Weights of a small transformer language model.
Size: 9 layers, width 576, 9 heads of 64, MLP 2304 SiLU, vocabulary 17371, 46.5M parameters.
Architecture: learned positions, biases, tied embeddings.
Training: a variant of Muon for these matrices, 636M tokens, 9710 steps.
MLP neurons of a small language model. Each row is named by its layer, matrix (down: output weights) and neuron, and shows model dimensions 384-511. Each number is 128 + 32 x the weight over its row's rms, rounded and kept within 0 to 255. Numbers have three digits each.
A block is one neuron, or neurons of one layer that tend to fire together. After each block is what it responds to, as a language model described it from the Wikipedia text at the highest values.

L3.down112:157126157157158069140147129137107110115105174183087100179162115139141069099160141122121053076091122162102102108085168175122132172139133118121122148093175138155146120180157192158124135077129084120140191147115179168170094194163104145060157180151112143112163181158170121161070090172136140140157141127111087148122149086086161170158179093146086143098127098161149108096096139145147117070171
L3.down138:104078142196137128078196122110162144149129137166104242119083109117130058189172137113115162152133093060166108166098100161174097170093173147117070179159120118189140142168087160192131146128135110151166121115154166165103131131161083169108125113147127140120156117115096119066142157171141134061109139181093087126082148160127093156101119103141120148096055134176139057198150118151129153104181
L3.down140:079165111137138104160195105139158101122127124183124143055107084127088130130087063115106133048078128131145110114077175134157071089112066082125138111143116126126139140141108161195102145102084161121152112170124110174133164125110117107063178143128125135176072114148197129108080144097115111104133129149107121134101076129080152100107139050135157134105164047148141134140187185106074153127082
L3.down645:197104085175178137185177073081126138151125115136127213148128131084067090156140104106183097140108038135161093170095141193156118156095135154151100179182078150206099127171172162145090098132160149187155154162117113126158090178103112137102139154138164136079130150122162095107156163135178141135141132124115065122135150143064158145064119105074120146126099099132136156132154114154115187107136
L3.down772:107186126084075192120128099140141132108137175149162161118071120127154140112091115089172161095060118172123151141109093140109101096147174139125127101206174144108173159176129137137126186122093182110187125133119210148137142155066184091064177136147098090153128185111121101153112150102149121144133124122142122196116153152122148097106110142124110093147142150088096157091084138120112141124139
L3.down882:162115088135151221127174098157105093081119092092123157095116153157088143137117132124172118129090095164149134150134102144102143121099146162114143106131109107168102137159204187201086084099138169064146179112202130131121101138115161146113125145156120164087105128149086165088153183124144142063107142118049139163168110180100191188117064100118172105106143137110074162080061092159080135082162
L3.down1793:207149113133103131123211101142130133118124179175103209149102150107065147160087105126119045141121134097119179171095110201152160095141143054155102088148121152189129139115125112132026088176094093179120146180078119148156076198074118143078160116114098149126161104114128133095148071087169157108223150109111082156089159082170070144118103128056198170119138115114098160132130136124118136189154
L3.down2011:165065131116135199100185132139171146162111108100131169168166109088139110107156174119185098124146158165179081137127107124116067163106091139102097162159118139187174166168058138149103102131076109113121110108131161173166078143118128136082132095139151122030149149158114119094135172122157090151107125138112080135139159082084171120083100148125108182147069143122116134172121114170130125136123
Surname start after first name. The first token of a surname right after a given name, often a word fragment, in rosters, credits, results tables, e.g. Richard Sche-, Pat Mart-, Paul Ga-.

L3.down108:084207104155158116140162117110160140028197088184130135190118138164125166121174163048127126120118142130164187127188135143152093203122111142103132153120161132106152166123095142160161133107120074145075137156148151101109137112047160204136167127141115151119120139144152094101146176096161135175110061150165147164165136139112130135137166127067127147113146086094159133102153145084078118141110
L3.down200:097143079205134099094157184147110115108131069050162135108171183165132179178118130115126135106138101115128176145123134140151127109125160211080099114188098121064114158164166142105117115105059121102189123115139107140174119119087143181128132149109141132143075092103134147109174082190095086151114113155065118144127113155119168162121145155160153088104141148144078120142099152186086160106075
L3.down437:124071115160150110089089133142198101106154159137041132170145115145110095171152145141134156067072148075146212155144127122135121129109162138111130094148148105165122111132125163146143107148123154109118091104119104152140117120061102106058139130091103121071145103138149156069092141152103242154093133127162153118137155152132080154089126164163089146104130098145162136144153158078105103131097
L3.down704:167124058171172117167148169148091119112067125169154059140131097111114091169058061146128191144143137192147228127140114142124137110159127119116117160178149211102102074162154188205139181163139113128125161065167109123104112122105082191166094121129183138093167162146170125104100128095150144164154156081079135065180141105104135138090157108052118104088145076158199100124091180091171056146115
L3.down801:138094172139087140152165146117140148151108098202112121127097151139131052099186139123157132124093123108078159150087109173138113153154097155140144098115172112126112153146079133131161154127133115139162141084120123086162101147136097133179155087118124127142125062156144117129142124102095115158108138158107124157174127095134154156113162062073123180139198119096120177132190110117126141117114
L3.down1377:174131085131140073138155126117135063104173125141132093129099091140126127120136124108133101127060130152183202186111140174146129102159142111150142176172083148158124161111168174149146103151145127094142071168122105132104120106113163095120128153153151044104153139131117189184124093042095137147089185128084144134123167109074133110123061108139156141146086143103140169120083121137134102174088
L3.down1783:136120068162100109145120174054123134098135181084094135176128163105130118109129114073092179054129146084176150063113187140101112145124111142121109130148112170175164141214143111130120191174123152121121127175101119135147127090110062116180130158137164109083134125144191120171086125079161170200171133167147165197181127126054156115103156118140154075139133070120155128061120092141091188125098
L3.down2130:151134034160145148158085125088120200131142174107102120155098082113124132160116101160121097136174126176197060103182169061149102138152120180177124158140105153109131133135101127147088160149104124167123148092132135113152197172119128145057107170127121151135136162116068127122153139058148096159147125129079130194143141149125128086178128114151124107131113168129160147103078093163131130123185
Year slot in dates. The space or first digit that begins a year (or day) number right after a month name, "in", or a comma in dates, e.g. January 1949, in 1972, June 1, 1978.

L2.down1561:093119124109124111107093159171115149121192074157085164150104105145150147137127127126191160110084117155124134105128079131107141181143154111093117183137170118123105149076039124152135102187104137109101137115096196074132181196081058144093165089157117090111133162145126121138153177103111183124129088165183140149194156155113125133049148092113150181098149143116131165131124099129099107130162
Digits in full dates. Day digits, year digits and the spaces between month and number inside written dates, e.g. February 2|3, 29 January |2025; rarely of or by in names.

L2.down1461:140105171128148116130144120173175137124141123105127112179138108128110128192107171115092107110104133112159147247137161161104150141127177158154088167201123216178202126140185134125101106159120078142173165089121154153099085169121176083088086151182135149080108205110105152125147177083077139161109086133204111157129096171091113139076070065153141121105146152080110151125105106146148117164116
Surname word pieces. Later word pieces of personal names, mostly surnames after a first name, in credit lists, results tables and rosters, e.g. Bogdan-ov, Pam-ich, Don Webb.

L4.down64:133135136086114128096166145130117179151180132165156144127083131096113124122110085129125079101124143111073114148156112105140102144187154146110139091202123110091135148131169160162071089120111043108165170135099105139112140171111141130083149138118113120121140164178108140111131139071043113141103134092116097152166153127116120141135113106112183084192114175157155139126114065110135079119200
L4.down210:111147076107089109107123113100177137166142126100103166107155165190121126099111116117135192103142124173136147142131137144112094152134105105080189137135152129139107082084106087155142100111101137160134136136129121124159099093097118159098130064105153116058082113063107090156155084178097136138112104184089168154153132100102138179109101155052111129154160199132071138131155136124138108123160
L4.down215:191124133057146096157191097136176165107145125127116044174109095096166116147139124140099105108110080185208183129154076162151097083123100181121177176097138095190084173138125068119156101137150154121150097147177123119141153145206127148084105139157058083136169124099143137182120152153126139164108158125074163114163083173175112144113083218126148175150101117140118136119147118160098137133142
L4.down684:107124160123145171108147072142102093139101103102076097135081181124101081104138151150127106141128183158131145143114201130123145170151125130147122096177159117144159105097163120094110103140135076087132183125122118171117098175126162101187174098100112149107105140141140109166085142125058211127150195137100091132143041140077115108135145106123052074091079078145132115183146125129142164142147
L4.down1465:174135088088155119092126118152137106065175131094103111107093111097124048123165146081096132173128141114092120138109193122160143121202116121187172074117113087217110162113083167111135108122128148149105092106143109166124135127105148131145204048135101160100063132159138062112143128100080203171101138136125162091102140176108117100066114095171114191136144190135148181109136147196109103150190
L4.down1572:081099159137151112182168129134155098147166093149126060159106139162134134138147098114110121100115065144067214156161073147142096095191135177123168141113138098128142122150093105110115168113055162160094111167146095151161162100132148112141126116126056097140203122161104174161138166121135156091173140099086168094105069165203097146175139147158112169160116175040151165132074122196149162137130
L4.down1718:140076097177082082100141072189150155112169140173100154139096165112123136157100165132144101085066161096102141180125127128113086090118122098135118126202064199184168216171143144168108187124190100161173071195151119119087112184056209130158134143151143183019141132153178128116133108067124130138147090113093086174127159179123159101084094129134154180144187126094137137113133131149153111100133
L4.down2030:176092118100129142113189170177199124122154123208128095128128133120179114160132089091086174104175168114135147138128129109134153138128127112182138130088090160103141111173177170127107153167151112154139129100133176121141122122148156118154159164121110177113141108136175162173137093094182135074129145142114127122166157099139123151113133166162111130100140116137177130162117144069110066124157
Surname start in names. First token of a person's surname or given-name syllable right after the first name, mostly in tables and cast lists, such as Ye, Ji, Me, Ko.

L4.down42:113156146152154176137097131180158133129146175098133106115105100132177114138147137146116184120146133162071089178145162092103089142094116113115138076066128113153133152082155119106143147128170147123120125118183142157164140090117130088096127109094150133137129139118127071153077090138093122050112144159099137122107099164101164104109094164025094085128178127147154093153175144143135148103174
L4.down136:115211092128162162165112143115107154124068092119094177095121104146139126168089114125140118139126171121112137103123095164154137177061180123148192113135169111071127171130124071114177112140138109068147114152122117137110193143107064163127120107128107130081085104156120095192134133162146124131150135133155180149139166131100142134096120111136144182137098092075087171154108122110151124095132
L4.down138:076127096120130124184139113137118121075194150062140142100126137202151069114133161113193160088173117106158165112082220157159150098099190142162167176120143148156138111170142137147116049170105112092140112186169135142109132168096099131144118128136099140101109156097154121098134133170090152136077136151167148101142106083098152098137173095106121128126092154099123134164206107154140122121113
L4.down497:132154142118172174176172135115084136082114083230119170086074069111099120140153159089170149087095190085122127084105161135088138119111119106101140146144141164101123081112071147179149127147150079140102140134113121145126180113125123158106123141135116084130143063092105100122071159142145116114094111140089136052142139047142136096149117133100105159111104066106173138090149131073179150160168
L4.down1396:125176122148151142105108090111126133102154166168180120156170160139128115089087098157101180127111116129095119091128109146159081153140083128138178090139104138091127115140105100110116142167129084158166122115128166159167108103111128107130160149138121124150107116128096079137080191155069115093160153166124137149143106118128117108132156129081190086132205087125127128139115096105055152130059
L4.down1498:101187118124166183134115081099156082090143100141148134122144151183123086106083103169133121096142120107128159196178146141105089160174089135185121153101127118192156088149137048120099155189100094153122132105127137133126103156096177172115131191166105130127144132124100165111146139118117197086142128138143132098120070103105126164109089141126140100145167164117131179126184110083148127193132
L4.down1616:098173120160141142172129125169102161118158126119172099059147136099127113188127173133154191088098134156178141126171062175176148204098137132146135114167138162102150081103111188097191128122110165138127092199086146120143124137099151173162110103131129162153143093170111160079135163112091213154139138154090102042095152115151133109132129109114122158132078158110157132134119065067117161063099
L4.down2002:067106114165113170131114075161129150108142092150098122148111138120132110166174143109157180075121160153148157146155085140172094183046196079109071184105131167150092120120128110099118198116053145146137175139124112167158131116102128161112155120133122163181111117139106131106131153087107114131156128176022117137137130170093121178119167083115130166150150109164109136102069137123118101093128
Proper-name final pieces. The last token of a multi-token proper name (Air Liqu-ide, Alder-ney, Wizard of Oz, BBC Sport), and the space between month and year in dates like 8 March 2003.